From a checkpoint of a small transformer trained on Wikipedia: a variant of Muon for these matrices.
MLP neurons of a small language model. Each row is named by its layer, matrix (down: output weights) and neuron, and shows model dimensions 16-143. Each number is 128 + 24 x the weight over its row's rms, rounded and kept within 0 to 255. Numbers have three digits each.
After each neuron's rows, "raises" lists the tokens whose logits its output raises most directly, leaving later layers aside.

L13.down732:110081151149124095104096153119122153073127155136122112120142171135115121147166103113118137144121106143145179160113082104105156194134167124142142126124116120126114112103151171134153103117134156133125128171090113103173102155138121151156081132112137126069123174117139070137089099125167122120142147165130165115148130143148126166102173121170106161148102097132106138173118155152108157099109
raises: "s", "rise", "sses", "lies", "res"

L12.down321:144087105116105144091141134176142101179072086111131120143118092129123132109136126153078115111102109179155142126174131109082136142085137153143106135122127148104158160103143127134108117130140119150121106121135116109116171094129137145152108073174125136100150087155108100150127163133139151122127117129105179165194141104131129147133124141145118147116150146119122078103089130164159126145092
raises: "rus", "ler", "ling", "ry", "rim"

L13.down454:141130135171103096132108118158125184076141146208116133129145122120116151131121143150133098078129128118106139136158124119132155161127111135131157186147165136122144108123113110153144129164123088122090125116078169127117169106125101116127138129130108103110101116137097109151182128125165094110109100149118134102121111180123141136141096154108158117151102136113124146062114128082120084167176
raises: " they", " it", " this", " these", " she"

L7.down534:140141122152125112130156131119110092138116124146207127101152102121106117124115123105084143116146104141171127100135135088153090124105149107148120084090112143156126144147166147105157119071141137113159135135114122117143104121206114124112104111136093083133158156106123109105153141147114106171132122115123137126121105125138117140144127123146125108181098182157111135116147123105144099126158
raises: "a", "i", "e", "o", "are"

L12.down728:098097111165186132125098198117102130139119158155124106122154202098082097107134137118146119135154147109115164076167112122122141113136124120096132127119108122175159191113142177141134104099140123141133124098136133136147124071132092180136131075162136147083120137143123123122165131120112086104094147112113152165106116181085116126102158125146107141112123110140145153136135115141118138125133
raises: "s", "si", "nes", "sa", "es"

L11.down659:137138126127121099109139137084128131105152107192095137128126156145082121102124137143155096118149133133128115134150114129122176093118117203094104135191096123119124136109156135162121170135138148163112109113071136131144116101144155111141091136104160109094105164142113092191116131096153098142139155091125129123131134137132138142156103136128112101164118146125149113107108148079117117121155
raises: " it", " their", " another", "standing", " its"

L9.down75:147122129143096127133128146078146142141110137111133143139120143140126158127085127166143115143172116136082088090134096151154111167130128153121165116141128139082133113121145121083101140178128121105105133161114091121105122132097154129205156126101112164132141169153137151123118099148077095128144096082132114141101168117115133094089112133109147132100102085132122145133137130132154139154099
raises: "ight", "ion", "ions", "cre", "tern"

L7.down618:139181120081147119119112107161152108117143137128128125114142135141130119117131129153125131098079088150143125110096109123093159116111135081087123110114119122124104079152110163175144189091136137115140138096139109103161131094143136143115113120122111096157095134153180150135134110132142149123126157133123137170181133148163140158137086127158119131123062102172116176121172139150076094164110
raises: ".\"", "cia", "cies", "[", "\"."

L11.down115:143152124181147125116135108132135147102081097098129138105096142131105136144119124141140162136107147124124143127064150133167096133117125125119167179152147139103109129151158087169173126118111103123166152105117121137130128151140133089160168128129116167080070106131153136105137149178161133126121122129165092119101130146113151089102116143121115129108090090110153096150111140135147123123133
raises: "ist", "ly", "ur", "core", "ister"

L11.down281:125171085142125101170167093141139165113113113139095117112110130131108136110137120173141116126089123082113114112127148148093120096134075115105129131151106133120147131100097102094131104177123081116112109149140143141132155145150092134142098143147139132099131108124113122137068153123091155117131140093130151149139135126109161141146122131146108154098139138126188162098131127143106118116132
raises: "\n", " and", " ", " he", " this"

L9.down728:101146121106147115129146155110116131110152188121113124165112121147110167159120150089115111151105141115085090124120114126179103103094153109131145114128124130126164137136132154146157110155117068108146130138132135132088089134150158121130099128069120096157125147147125156086107138131115108146102140095101141126106112158141157146105110109166137100142130119062109106159148145159101128115142
raises: "th", "e", "es", "ps", "the"

L11.down421:150102147109178147130150124087123141112150144103110134102161095124081113113150150109141144126133151145105111102108139119149094130147153136102111124086092105121126099130097151133162139146131131125153071099125140133106088137105175167129095158117142138112118118135127114119131153179142115139142139107149098158138177101105075099116095168132135104128129125137143101122140173106143138139124
raises: "ability", "able", "ments", "ivity", "ment"

L11.down22:112120128152103128125155135116124105143124149141137144157132117129148091160101132124146126116154086127109118139148095137137125169123141141142164128116117089120111151138088174136150107115123140155086128176136108132108107123123173163120097149160064142120101124107127220161101115112109089146094148123127069124120119087138150155154146108143123135067130112152099147086143100147120133148182
raises: "ity", "ation", "ium", "ology", "ate"

L13.down648:163117141133152135112123142135133176109134172120124109104152144140101133107131145115117146099132121130130133148097109154093145109109146089077131092073145097140087127092105136128160121130138115113125137148138146115135123170123110117102136089137099139093129123156126140086104108141183180107112103124131140139138138162117138100151122153089117130103074166123138100159152082099169107149143
raises: "\".", "\")", "\",", "\"", ".\""

L12.down552:136128129125111072067119108083124132093092083113150138167129143150115123105142129152126178098144108114127142115147130120114143143141138143171123146095113125137112137122115201106106149150141134141087127139076119160140146102131128116199112146123156129105106135137141108127104120130170152121143149131078112156105119141131079101140123124131125147122149109138095154132135184159125122128152
raises: " it", " its", " the", "side", " them"

L5.down119:154113097097111130131126103115134115127134142130143147123124131127093132150137148069129114068155101133118135135138119139134142164139141156092111111052094119165102116182168121149114129186119095145116121146128135117111144120122112173130149104142105109139120134136128138161113140130097095182150093143109117151116126107171132140105084112154115095095136147150127090099132110189101125147085
raises: "ment", "ments", "ants", "ant", "ance"

L2.down649:109148161105124097119151078125147125101155132128106135097101157093120169126131103172151160125110141150086125108117128142118088155159103140132110124177134093158134110111128125125127148141098117137094103134125119126155083127147076113115115129192173112110154160151127140141103106130075124132093133111152119166141140125120151100147108127151120128072187154093114083154136108183111148163152
raises: "\n", " ", "-", " |", "\""

L9.down223:107169122112166087149133161142103155124133145127098139125102140085081130206112121099110155163103116144133169136151113146120094125135105107134107086128110120149177125126106119105110108114089075124115149148152109133148147095167125092138093126146156121133116142132110112147117118127118121170122157160193120161140134107119143101114112116154130138122128131145132130098169123142130099151167
raises: " and", "-", "\n", " ", " &"